{
  "init_std_qkv": 0.0271,
  "decay_shape": "sqrt",
  "final_lr_fraction": 0.0
}
MLP neurons of a small language model. Each row is named by its layer, matrix (up: input weights) and neuron, and shows model dimensions 160-287. Each number is 50 + 12 x the weight over its row's rms, rounded and kept within 0 to 99.
After each neuron's rows, "fires in" lists the words (lower case) most often at its 100 highest values on Wikipedia text that the model never trained on.

L4.up888:54 35 55 59 46 53 53 52 55 31 47 39 60 45 32 41 69 68 66 48 60 49 50 41 47 56 57 50 56 51 32 34 56 67 42 44 37 66 47 58 48 44 42 60 50 48 56 52 69 50 56 49 34 51 50 38 51 36 42 38 54 41 45 58 83 34 46 76 38 78 44 53 48 37 48 51 80 45 57 61 50 68 54 30 62 40 58 41 43 56 49 44 63 56 22 34 32 47 67 54 50 59 76 72 50 59 46 45 46 47 53 31 41 44 39 23 56 53 50 50 42 43 74 75 73 62 36 51
fires in: "of"

L4.up62:49 49 51 56 43 57 64 44 51 50 51 31 49 49 34 63 52 37 47 65 51 39 48 61 54 40 35 58 80 32 50 46 43 30 53 40 41 58 44 50 74 41 40 37 56 46 32 46 63 46 30 66 54 61 37 40 66 66 46 42 52 47 48 39 62 50 69 63 47 70 56 49 48 52 56 80 30 58 70 54 40 49 50 53 64 37 60 40 51 73 37 63 52 42 68 31 40 55 52 24 45 43 44 34 42 35 42 33 35 59 35 34 44 45 55 61 42 60 42 51 51 45 50 45 35 39 37 25
fires in: "him", "them", "her", "it", "me"

L6.up15:57 41 40 45 68 47 44 64 64 61 49 48 54 26 57 47 27 47 68 35 59 58 48 53 48 39 70 35 60 72 54 53 58 48 54 41 56 50 52 52 52 63 52 45 49 27 41 39 44 59 66 46 48 56 48 51 59 49 60 55 37 50 49 31 44 64 62 49 70 34 49 68 51 45 61 34 32 63 70 57 40 56 32 50 56 55 48 65 40 65 47 34 52 41 33 63 53 44 64 29 45 64 37 57 61 47 26 55 44 37 28 40 39 36 53 68 56 54 56 52 63 45 65 55 43 66 57 70
fires in: "of", "a", "only", "are", "well"

L4.up1236:50 64 60 36 31 46 46 62 53 33 35 50 68 27 58 64 32 58 33 39 66 35 56 58 45 50 64 66 62 66 42 48 58 61 21 36 43 56 45 46 30 47 66 40 43 57 46 44 43 48 68 49 49 43 31 26 47 40 54 46 56 63 40 45 58 47 31 48 58 60 38 54 35 48 59 31 49 43 35 55 56 51 58 53 57 36 44 43 44 60 44 58 54 40 38 40 36 52 54 39 44 58 45 72 57 34 37 20 60 32 44 59 65 49 56 62 21 46 45 56 47 39 54 76 38 36 62 46
fires in: "for", "president"

L6.up1698:56 55 45 47 45 52 79 45 41 62 61 58 43 44 52 57 52 47 48 44 49 44 67 54 43 68 29 34 68 59 60 49 54 39 48 38 52 34 45 48 37 61 46 49 61 59 47 25 18 49 54 52 52 51 52 73 46 50 36 32 49 57 50 49 66 46 51 52 62 38 36 53 66 52 54 51 37 57 63 53 56 38 31 85 37 56 63 65 47 63 56 65 58 48 36 55 61 37 60 28 64 82 60 42 48 47 50 38 45 30 65 46 55 36 44 54 25 64 34 67 75 49 41 64 19 27 49 23
fires in: "the", "both"

L6.up1973:58 38 55 66 69 62 38 42 53 37 43 39 45 50 78 56 60 49 56 53 42 53 39 33 48 37 41 56 62 56 44 57 37 48 36 37 58 41 49 76 46 08 37 41 42 51 67 44 49 59 29 48 48 62 67 56 64 60 70 53 55 33 56 46 45 39 37 51 48 64 64 56 43 58 51 63 58 42 63 32 49 35 42 58 44 51 58 61 65 55 46 42 44 38 56 29 61 54 34 74 49 63 72 52 56 35 65 43 44 30 37 44 43 56 37 52 48 64 75 46 49 52 56 43 31 49 70 41
fires in: "his", "a", "website", "their", "her", "an"

L4.up324:34 72 46 59 63 58 47 52 69 44 47 44 25 60 46 69 61 42 36 69 35 26 42 68 45 44 50 60 54 69 60 61 59 29 70 59 37 64 63 42 76 41 64 39 41 58 48 32 64 56 28 46 61 42 52 35 45 38 37 66 54 54 48 53 38 78 65 55 45 41 61 47 56 48 53 35 53 46 49 44 61 46 54 47 48 52 37 26 67 58 79 46 45 67 46 55 31 47 37 42 57 54 48 52 72 69 44 44 46 34 50 61 45 57 14 69 52 57 59 56 69 50 49 61 52 49 59 47
fires in: "to"

L6.up1995:45 42 31 48 37 36 56 42 48 35 54 47 47 34 43 39 45 52 49 63 63 52 62 39 51 84 73 51 36 45 60 61 52 47 43 36 66 56 59 38 60 67 56 54 72 36 59 46 46 54 53 80 53 28 43 52 46 53 44 53 36 59 58 35 40 48 25 53 53 67 50 50 36 58 60 43 51 50 49 44 37 48 72 55 50 53 57 71 64 54 70 67 39 55 51 40 61 40 31 52 71 52 50 53 60 46 46 57 64 44 45 30 24 51 57 56 40 58 53 47 55 57 57 73 62 57 56 37
fires in: "is", "a", "have", "can", "are"

L4.up601:65 28 61 36 50 46 66 55 37 40 27 54 74 44 59 49 47 51 52 59 60 41 50 42 30 56 55 57 64 56 40 46 87 71 56 34 48 57 52 39 50 43 57 47 58 44 58 27 40 66 55 57 49 38 46 30 42 46 31 68 60 22 47 47 66 52 51 45 69 48 46 38 49 41 59 66 50 51 32 43 55 55 52 16 30 62 48 45 54 44 45 59 68 45 31 36 54 46 41 46 30 51 66 62 62 53 62 33 37 57 23 45 49 61 47 35 37 58 29 66 53 45 61 68 25 33 40 46
fires in: "of", "for", "al"

L4.up1724:43 48 55 37 49 62 67 57 26 32 47 32 66 62 33 60 64 55 35 64 61 58 37 44 65 68 55 49 41 63 64 41 52 50 55 58 59 50 36 50 51 58 36 35 43 63 43 39 38 50 25 27 57 72 50 49 50 40 40 43 42 54 55 55 74 44 29 50 60 45 66 63 44 55 56 45 45 49 37 54 43 61 36 59 33 72 50 44 33 49 70 21 78 49 45 43 68 19 90 70 58 57 67 56 66 54 39 49 61 58 44 53 54 44 62 65 34 52 55 64 57 65 44 46 34 43 47 42
fires in: "to", "the", "of", "for"

L4.up359:42 28 52 53 65 35 51 65 62 58 37 45 31 55 54 66 62 35 52 49 42 54 68 74 61 57 48 48 45 58 21 41 59 68 49 40 17 61 39 59 50 32 46 53 61 36 39 39 33 43 19 36 39 30 54 66 29 72 41 58 39 64 47 49 59 48 48 29 33 32 39 55 37 67 51 41 37 66 59 50 51 73 45 55 45 18 55 49 54 78 56 63 39 52 53 65 51 29 38 46 54 50 62 39 56 35 58 55 44 45 44 43 50 54 60 53 65 59 52 51 49 71 51 40 54 38 70 34
fires in: "in", "with"

L4.up140:42 55 56 51 21 57 61 61 26 53 42 56 63 61 19 43 34 38 32 61 48 49 77 48 54 59 72 42 44 45 41 56 45 54 29 51 43 19 64 42 59 39 46 55 74 32 43 31 46 56 45 53 59 41 60 55 34 27 36 33 48 60 58 56 52 60 64 49 45 46 36 57 57 59 40 52 55 51 55 42 30 48 35 45 43 40 58 45 55 86 45 55 70 24 63 65 59 40 62 37 56 41 58 51 58 67 39 35 49 40 28 36 47 27 46 50 65 62 56 58 54 58 58 58 67 34 41 47
fires in: "them", "him", "person", "people", "bacteriologist", "player"

L4.up1778:27 54 51 29 48 34 52 47 39 51 47 35 56 59 54 61 64 52 33 68 47 37 30 52 40 29 56 63 83 77 54 48 60 51 72 48 62 65 43 53 44 41 46 40 53 45 55 41 46 62 46 51 64 66 33 60 65 58 48 60 57 54 41 37 67 58 40 51 55 50 43 31 50 43 62 52 39 42 30 50 44 45 36 70 55 59 47 69 58 56 62 51 40 57 66 60 62 48 45 34 67 59 49 51 52 58 72 41 45 29 43 44 51 70 58 63 66 59 36 55 52 54 54 54 33 46 36 58
fires in: "to", "for", "game"

L6.up1682:53 41 52 35 39 30 40 53 59 49 63 53 54 57 61 51 45 40 52 56 65 31 54 51 39 15 54 30 44 48 29 58 42 58 52 33 51 37 60 54 55 46 67 34 47 45 82 58 26 43 48 43 47 69 37 56 45 79 55 52 35 80 44 51 38 58 56 70 40 65 44 52 36 43 62 36 70 47 62 36 42 32 68 54 54 55 37 46 48 52 43 69 50 71 48 68 51 62 34 31 53 30 52 49 51 62 56 43 23 45 51 51 82 58 28 54 60 57 63 51 76 46 44 75 48 51 43 59
fires in: "a", "aon"

L6.up128:44 75 65 45 59 66 44 38 65 35 36 57 25 58 32 65 43 23 64 86 56 53 71 40 53 29 46 55 59 47 33 57 52 41 56 45 46 54 59 44 35 42 51 57 50 40 56 32 37 59 40 51 72 63 63 60 52 64 66 66 47 43 47 36 36 52 55 34 59 60 38 61 40 51 47 58 29 44 33 32 46 58 46 50 58 42 38 32 59 55 64 41 60 56 49 64 47 63 48 40 34 73 30 60 41 46 60 42 35 51 52 33 27 75 55 41 38 38 50 47 59 46 64 68 47 35 56 41
fires in: "into", "and", "for", "to", "as"

L4.up521:31 48 67 63 43 71 53 47 44 42 46 46 41 49 55 30 54 37 67 74 51 35 63 47 49 45 35 54 58 53 59 36 62 76 56 55 54 55 58 46 49 52 52 40 48 43 53 41 50 57 41 47 61 33 51 73 69 49 38 48 51 32 50 35 50 38 47 55 55 47 34 60 68 63 48 56 45 36 37 52 50 39 50 46 62 52 48 39 52 44 60 58 71 45 40 26 58 41 43 41 47 37 45 65 56 51 55 55 50 42 54 71 63 67 38 60 57 22 59 35 49 49 71 51 31 26 59 28
fires in: "to", "and", "of"

L4.up857:64 46 59 40 51 50 37 31 59 43 58 44 42 36 73 45 29 50 66 61 70 37 30 57 32 43 58 61 42 42 66 30 51 39 43 45 48 19 39 70 61 58 56 74 46 42 38 53 36 66 58 44 67 42 60 37 50 51 40 41 30 63 34 55 71 49 50 24 53 46 51 37 40 51 43 59 55 66 32 56 59 48 31 34 43 41 45 46 57 67 44 40 45 47 47 42 64 31 58 33 46 55 67 48 38 39 63 30 69 59 48 58 30 56 39 62 39 67 55 45 57 45 76 46 46 57 34 87
fires in: "this", "in", "by"

L6.up1701:51 36 43 33 64 46 50 74 35 57 57 51 69 36 50 46 53 63 72 75 67 60 45 71 51 61 45 44 40 49 50 66 56 50 49 47 65 34 57 40 44 33 57 61 46 23 50 60 34 64 45 64 36 35 54 55 33 26 29 61 48 52 51 40 70 48 61 44 49 52 31 46 59 51 54 35 40 60 67 45 61 46 59 63 38 71 68 63 49 61 45 44 39 62 48 55 38 49 44 42 53 43 75 59 66 62 67 71 35 51 41 43 49 52 61 55 57 73 52 50 44 48 77 58 35 61 43 48
fires in: "the", "one", "of", "are"

L4.up1111:42 31 42 40 33 66 32 54 31 71 49 47 64 42 50 60 43 62 40 59 21 41 53 52 43 53 54 51 44 65 50 43 49 63 40 65 42 57 53 38 45 55 50 30 55 58 34 37 67 45 62 45 47 57 52 53 52 44 40 44 50 40 41 78 54 27 29 59 69 54 57 42 39 39 37 32 54 21 66 52 56 43 56 58 47 62 45 32 32 60 58 60 72 44 40 47 46 39 49 65 73 58 47 60 47 67 69 50 46 54 56 55 57 51 54 56 31 50 41 40 56 61 41 55 62 43 54 49
fires in: "to", "or"

L4.up1936:37 42 68 53 54 65 46 39 62 55 47 49 64 70 43 38 56 56 60 70 65 43 53 43 39 43 36 56 56 22 35 72 61 63 59 42 51 37 70 63 43 24 60 44 34 62 49 61 45 31 25 35 62 88 41 48 57 83 49 49 53 44 30 81 62 47 68 39 61 36 47 52 65 51 41 36 50 50 60 43 58 50 61 36 58 48 54 44 37 63 33 49 45 40 58 44 58 62 61 33 35 44 56 44 53 58 59 64 44 38 57 54 51 52 63 46 63 38 61 50 47 49 28 64 47 38 56 73
fires in: "and", "one", "1", "or"

L4.up1593:70 37 58 30 29 64 53 45 39 28 59 72 46 42 47 40 47 43 54 38 38 56 66 59 50 63 48 48 47 40 41 33 60 46 48 51 42 54 34 41 56 35 49 45 27 45 53 54 55 65 58 50 57 62 44 55 33 45 41 28 51 39 51 38 47 54 44 51 27 47 58 69 47 47 39 60 46 64 33 49 36 40 37 37 28 35 36 59 44 52 53 27 56 69 50 32 60 47 66 38 46 32 36 53 66 44 29 44 53 54 59 36 51 56 70 44 46 28 52 52 52 47 55 61 73 57 59 51
fires in: "of", "aryan", "des"

L6.up632:43 30 55 36 47 53 65 48 50 30 44 62 46 60 49 42 30 70 64 49 57 40 63 49 61 26 59 50 46 70 84 43 60 66 72 40 75 68 45 53 51 51 80 57 53 40 29 55 51 62 38 53 69 66 35 71 55 39 62 64 38 37 37 54 66 51 58 37 59 40 56 33 54 56 64 47 51 45 42 28 48 44 49 50 48 41 31 40 52 58 51 45 73 52 28 25 51 56 61 34 45 57 47 46 31 47 53 35 53 50 31 39 45 40 62 58 42 49 34 60 59 59 81 66 51 39 50 64
fires in: "of", "by", "formal"

L6.up1582:58 47 53 42 56 43 54 35 44 54 61 42 26 40 58 61 51 43 41 45 72 37 35 42 59 37 46 51 43 43 45 22 68 50 42 46 60 62 54 38 56 56 48 60 54 59 30 37 28 57 57 58 66 46 42 60 44 45 60 26 30 38 57 80 46 73 37 40 72 31 57 40 46 40 48 47 64 46 59 66 60 35 45 42 56 53 71 42 59 67 46 50 26 69 51 49 66 53 48 46 40 67 48 51 60 74 31 63 58 30 41 64 28 68 77 38 62 58 49 57 62 52 56 59 62 59 62 52
fires in: "for", "to", "event"

L4.up1331:47 48 46 55 67 57 39 50 39 52 27 50 59 33 51 44 60 32 62 53 47 63 55 45 49 60 58 66 55 51 40 47 56 48 44 42 49 51 33 41 54 41 60 63 39 43 35 59 56 57 40 62 56 45 48 23 63 27 36 73 64 34 51 45 54 38 55 47 72 33 30 54 60 44 53 53 34 38 24 44 49 46 60 59 80 18 22 36 64 63 54 35 44 45 60 38 53 43 62 36 63 53 59 68 67 53 69 45 60 39 40 32 35 45 63 47 34 61 52 32 55 53 73 64 86 47 60 49
fires in: "of", "in"

L6.up1934:41 70 49 48 48 44 43 68 54 48 62 44 61 59 58 55 45 48 59 44 68 38 79 66 39 41 42 48 53 55 26 41 53 60 64 55 68 41 48 60 62 33 52 32 47 54 56 55 30 67 56 46 61 73 68 32 64 65 57 48 57 49 33 52 43 31 59 63 40 58 57 47 53 65 47 50 40 45 69 62 36 37 58 65 32 41 66 69 57 27 52 50 60 54 66 44 42 64 36 33 31 62 48 56 54 63 79 45 44 54 57 44 53 61 65 67 74 80 31 54 50 53 36 50 34 59 77 64
fires in: "a", "no"

L4.up596:61 36 43 55 61 53 44 43 35 71 43 52 29 56 50 67 49 51 45 42 43 55 40 52 56 40 48 64 62 35 52 38 64 68 67 37 54 83 62 62 57 49 19 47 29 66 44 35 59 59 19 34 55 41 45 67 39 78 75 68 38 52 44 47 55 50 85 49 59 23 75 25 62 50 52 73 61 39 35 68 57 34 48 57 43 41 51 56 43 41 62 61 40 54 45 75 28 81 30 79 43 42 48 41 52 59 41 29 60 59 46 54 54 49 58 43 43 78 44 50 70 44 76 51 47 69 59 63
fires in: "for", "to", "de", "on", "in"

L4.up818:47 55 53 24 34 44 63 43 41 64 54 62 43 33 51 35 44 40 59 41 43 54 69 41 57 54 59 36 66 76 44 76 79 75 54 61 29 63 48 36 35 42 64 56 45 75 41 50 53 42 54 65 45 53 66 55 66 58 56 66 53 53 43 53 45 65 51 43 53 57 51 65 63 67 43 54 57 40 63 47 57 53 37 52 47 44 34 54 40 67 41 57 57 61 38 32 50 50 56 65 65 56 71 44 45 54 43 57 43 57 59 41 83 57 50 55 70 42 35 48 23 43 32 58 48 61 52 35
fires in: "part", "geothermal", "capital", "served"

L4.up942:71 34 35 49 71 45 60 36 59 50 49 58 52 58 32 45 54 23 41 65 66 55 63 46 42 55 63 71 63 28 27 76 56 42 45 50 46 46 44 34 75 39 61 51 41 46 51 66 46 42 47 66 70 71 65 37 62 67 33 41 56 50 57 46 67 46 65 17 53 53 37 51 54 46 49 52 43 47 36 40 34 50 54 32 74 59 43 44 59 48 57 54 67 45 52 59 52 55 49 42 64 57 44 49 45 63 55 68 39 71 32 47 39 59 53 66 60 45 48 50 56 29 70 72 58 62 48 40
fires in: "them", "it", "there", "him", "which", "africa"

L6.up1749:43 43 60 30 44 60 50 01 63 41 41 40 42 51 56 54 50 49 42 63 50 54 37 65 51 35 50 57 44 30 21 52 54 52 65 45 69 44 26 77 52 54 38 50 55 64 46 31 52 53 44 48 55 66 27 36 75 52 34 57 54 70 41 42 39 42 30 34 48 44 47 33 38 46 44 68 52 43 34 38 56 63 67 56 40 53 60 36 46 45 41 42 44 66 37 72 54 45 33 38 41 45 39 63 40 56 64 54 64 48 35 30 36 55 56 54 46 70 47 29 13 32 48 59 21 51 59 43
fires in: "that", "in", "who", "by", "which", "on"

L6.up70:50 36 39 34 41 17 63 42 44 72 56 62 44 66 60 42 42 43 57 61 66 42 39 53 65 55 57 34 26 50 37 56 57 73 35 65 46 47 48 30 48 59 55 43 48 51 59 44 58 70 39 68 44 37 48 32 52 50 34 36 37 55 34 71 42 49 27 63 63 53 43 57 44 70 68 52 28 22 38 53 43 38 72 38 24 69 63 40 53 42 62 42 57 56 29 65 61 61 57 29 57 80 36 73 61 60 74 60 56 44 43 27 69 64 78 48 52 44 41 58 41 44 47 58 53 71 68 57
fires in: "a", "with", "to"

L6.up220:75 33 39 58 39 46 49 40 52 61 75 49 40 67 54 69 26 60 62 51 71 58 72 39 49 42 56 39 44 50 42 69 46 55 53 46 68 61 54 59 32 41 64 36 36 38 62 55 47 62 56 44 41 72 52 40 47 34 28 69 43 35 32 40 44 70 67 40 59 69 45 53 63 42 70 53 69 48 52 53 76 59 47 27 52 52 56 50 41 60 47 49 42 51 46 67 39 37 63 65 62 67 58 51 49 84 56 73 37 34 47 55 45 79 59 35 60 49 40 38 49 40 63 53 39 37 52 51
fires in: "there", "on", "a", "prior", "according", "at"

L4.up1773:52 49 66 44 68 61 74 54 27 34 53 31 37 57 51 51 41 40 58 82 51 51 62 56 67 57 66 39 53 42 65 53 46 36 68 50 42 28 57 23 43 40 59 48 61 42 43 71 43 69 21 46 37 60 51 47 62 51 43 62 59 43 57 59 66 61 65 56 37 42 21 49 68 50 64 71 28 51 56 57 55 50 45 38 52 42 34 27 56 71 29 64 65 58 43 48 54 58 47 51 46 41 58 58 55 39 52 24 54 35 40 42 58 46 48 25 54 49 91 46 53 55 58 34 42 52 48 52
fires in: "them", "him", "me", "himself", "my"

L4.up1632:58 64 47 45 42 63 52 36 50 59 56 75 43 62 56 53 55 44 67 53 40 57 57 65 62 33 45 40 55 45 60 51 58 64 49 48 56 43 35 66 56 51 41 62 50 65 49 41 82 49 35 53 55 55 40 63 66 36 36 29 55 35 64 55 64 69 47 30 50 44 35 66 40 51 70 49 53 48 59 44 44 48 49 17 43 56 80 44 53 70 55 27 53 30 29 47 63 63 31 49 56 72 38 54 55 53 61 62 39 35 36 39 54 58 59 48 51 36 53 45 61 28 48 35 41 61 57 35
fires in: "all", "most", "with", "many", "of", "construction"

L4.up1707:66 35 45 60 60 31 38 56 41 49 56 61 45 58 54 39 29 63 58 46 56 64 51 55 43 58 62 36 43 69 52 41 55 64 37 49 48 45 53 29 77 43 63 56 38 45 45 50 46 35 40 46 62 45 42 49 68 36 53 42 54 55 47 62 45 59 34 35 40 40 45 52 44 37 57 53 40 48 41 47 39 33 44 40 38 67 36 61 48 53 62 44 61 49 50 74 59 38 29 58 62 47 26 48 56 63 54 59 69 30 60 34 42 50 51 57 52 57 51 46 61 58 40 54 54 28 50 44
fires in: "with"

L4.up1851:60 31 58 50 44 23 38 70 62 53 65 54 48 47 51 50 55 62 55 46 50 20 55 54 49 56 52 49 51 65 41 39 58 58 49 48 43 42 67 73 29 11 52 61 44 52 29 42 48 50 45 69 33 64 52 42 64 34 50 60 44 66 42 57 54 59 62 21 34 34 50 35 37 48 49 52 55 73 37 40 37 64 59 52 30 25 64 45 65 53 49 57 53 52 44 57 51 38 54 69 65 46 53 63 48 41 58 57 62 36 34 55 60 62 38 54 24 45 47 69 76 79 36 39 34 66 59 33
fires in: "in", "gobert", "g"

L6.up1468:57 44 51 42 63 70 48 39 75 63 30 36 53 57 44 29 52 68 58 63 54 63 31 41 37 32 58 63 39 50 59 64 71 69 36 31 42 71 66 36 53 48 54 47 54 52 71 56 43 52 43 64 38 55 32 39 54 66 47 52 37 75 36 67 58 15 63 48 54 18 66 51 52 58 52 40 54 40 67 31 46 47 70 48 37 74 36 28 64 53 43 36 79 46 66 29 73 61 46 41 30 58 63 34 62 44 49 57 45 54 44 41 46 61 47 72 62 58 56 36 71 38 31 46 43 40 43 61
fires in: "1", "2", "3"

L6.up977:54 34 52 34 42 42 43 40 48 61 66 42 41 67 43 58 34 44 63 51 60 61 53 37 51 42 64 45 49 36 33 69 35 33 51 38 19 53 60 65 51 51 49 50 46 48 73 47 65 38 56 40 51 60 50 59 61 40 47 54 45 28 19 37 29 54 45 45 30 60 43 38 20 51 50 59 51 48 65 40 37 51 36 42 45 52 39 29 42 51 16 59 69 52 50 62 53 74 45 56 31 37 43 56 48 61 44 49 30 65 48 27 47 27 33 58 58 57 56 71 63 54 49 59 52 43 69 60
fires in: "a", "so", "last", "at"

L4.up121:63 13 52 45 40 50 32 68 71 37 53 57 70 48 46 30 65 42 37 43 38 60 61 51 22 61 60 61 31 54 27 43 46 17 54 55 27 61 61 65 21 24 33 54 54 44 59 44 49 53 36 60 51 42 63 54 28 43 56 61 39 38 24 56 50 52 68 45 49 46 45 39 54 77 41 67 48 46 63 51 24 67 65 52 51 41 67 33 69 67 48 49 60 50 41 65 59 23 62 70 22 54 56 48 45 54 49 40 58 41 43 58 32 38 46 43 37 45 48 58 61 55 51 26 38 63 61 35
fires in: "in", "over", "up", "gobert"

L4.up1332:74 56 68 42 40 44 44 64 80 41 21 54 24 45 56 57 54 42 47 61 84 54 62 50 33 36 56 63 54 66 32 56 55 52 39 66 62 53 62 43 43 50 50 50 57 52 55 36 55 49 39 68 58 56 41 44 41 60 56 37 69 46 66 39 55 50 59 30 41 53 63 55 34 38 62 57 52 42 37 43 39 37 65 52 63 43 53 41 58 57 47 46 61 28 77 34 36 74 41 51 57 46 41 42 78 51 44 58 40 48 16 63 45 53 75 44 55 28 46 61 59 44 22 58 44 50 35 48
fires in: "for", "have", "as", "given", "be", "vary"

L6.up2031:72 52 64 33 54 46 72 51 50 57 55 62 50 63 72 30 28 38 61 42 52 60 54 32 44 61 52 34 26 39 46 51 57 65 44 56 25 52 47 73 56 53 59 39 60 37 32 65 46 75 44 57 73 55 37 71 41 47 59 51 52 57 61 62 61 41 64 48 44 62 60 32 51 42 41 52 69 39 52 50 55 47 40 52 48 44 60 33 25 37 54 51 46 56 52 55 57 61 59 45 61 36 49 60 34 60 58 34 55 32 54 54 48 59 68 58 35 38 55 43 27 37 34 71 52 59 56 48
fires in: "of", "in", "on", "phi"

L6.up1262:36 53 56 54 55 22 55 50 35 32 37 33 43 59 67 41 65 62 59 52 48 44 45 52 44 58 48 63 48 38 54 49 46 68 29 43 43 44 43 55 70 54 43 31 59 58 63 45 23 54 58 44 47 53 41 42 60 60 44 50 42 59 73 65 24 42 48 72 52 65 81 48 65 52 50 38 52 49 59 47 56 36 49 31 52 53 44 67 53 37 33 47 62 66 33 60 70 44 60 40 63 77 48 56 45 45 75 39 35 48 44 40 62 40 32 38 63 50 38 47 64 30 70 42 51 71 61 53
fires in: "a"

L4.up22:71 50 42 42 54 47 65 51 52 50 40 53 30 60 56 41 53 40 54 52 68 53 77 58 64 59 32 57 41 59 46 47 47 36 56 31 52 53 54 47 53 40 52 55 55 54 29 32 31 67 36 60 40 41 67 57 53 75 30 72 62 54 51 59 51 50 55 39 50 46 38 66 50 46 52 64 38 37 51 53 38 42 47 72 62 71 70 37 48 66 54 59 46 56 64 49 55 54 53 36 53 71 59 45 68 33 45 46 79 37 54 68 43 39 60 54 62 47 34 63 33 77 59 43 45 61 43 50
fires in: "the", "her", "his", "other", "their"

L4.up791:34 45 72 64 71 42 39 55 56 57 64 62 48 33 51 58 65 65 59 53 33 49 58 56 33 40 45 36 22 49 38 15 48 51 63 45 38 46 61 56 28 48 57 39 38 56 59 71 75 54 50 56 38 62 36 43 29 49 44 58 45 37 67 28 45 43 45 59 50 46 68 36 37 47 53 57 33 27 58 65 66 51 59 60 66 30 53 39 46 55 54 41 56 52 56 63 39 47 54 50 63 47 24 68 59 51 70 63 45 67 37 47 63 74 38 39 51 53 41 66 46 59 35 70 49 26 58 49
fires in: "in", "on", "to", "2", "3", "1"

L4.up409:52 46 39 39 50 45 49 31 38 61 51 49 42 43 50 45 48 42 35 60 63 73 57 41 40 38 50 49 47 59 35 51 31 34 58 59 49 55 47 66 49 31 61 47 48 73 37 40 71 45 45 61 48 42 47 36 43 49 66 47 52 45 37 49 74 51 42 42 59 47 37 43 56 56 33 58 57 43 71 47 53 59 70 52 62 65 37 22 57 55 65 36 36 30 52 62 26 48 61 53 39 45 58 56 48 52 61 72 44 62 66 65 69 52 58 45 41 35 45 66 53 51 45 63 59 57 67 45
fires in: "to", "must", "under", "over"

L6.up1773:55 56 72 52 33 46 70 63 62 47 58 50 40 32 67 51 62 54 57 45 31 53 60 38 62 31 66 58 61 65 30 46 43 30 43 40 49 43 53 46 54 43 55 57 23 41 59 61 34 63 50 75 39 39 51 05 37 48 40 46 58 36 56 61 88 40 70 51 67 40 48 24 45 63 36 59 54 50 38 51 62 42 64 73 32 40 30 63 53 49 46 46 54 39 55 41 32 50 62 47 64 60 62 53 41 53 45 59 60 21 54 51 37 44 45 69 45 48 52 40 62 72 70 56 54 47 58 52
fires in: "of", "to", "near", "at", "above", "in"

L6.up1233:56 69 69 44 62 21 33 31 57 70 63 54 39 67 46 48 66 49 45 59 40 48 29 57 69 34 71 51 38 56 52 62 63 43 55 50 37 51 65 54 64 45 56 43 27 41 27 48 38 61 53 67 61 48 54 51 37 56 48 40 46 49 40 48 53 39 64 41 62 37 45 20 41 49 28 52 48 33 42 42 52 46 58 61 57 40 50 44 58 51 59 48 52 46 46 51 52 52 48 43 41 61 51 68 49 45 45 53 51 42 27 72 45 59 40 44 30 41 50 37 71 27 48 70 31 50 60 57
fires in: "in", "to", "into", "from", "through"

L6.up430:49 51 43 35 38 40 62 75 30 50 62 62 48 60 59 48 63 36 70 73 49 53 35 50 27 56 69 35 34 48 43 60 53 53 38 55 40 39 42 45 39 49 58 35 43 48 67 37 45 61 43 40 48 57 53 48 36 49 52 42 51 48 55 43 46 58 48 59 67 40 50 37 48 43 48 31 54 63 33 55 55 24 50 50 28 82 49 48 53 52 65 75 65 67 43 48 67 46 62 48 56 40 31 46 49 66 70 32 55 46 35 19 26 33 74 65 32 30 59 63 56 37 35 45 56 48 48 29
fires in: "a", "free", "an"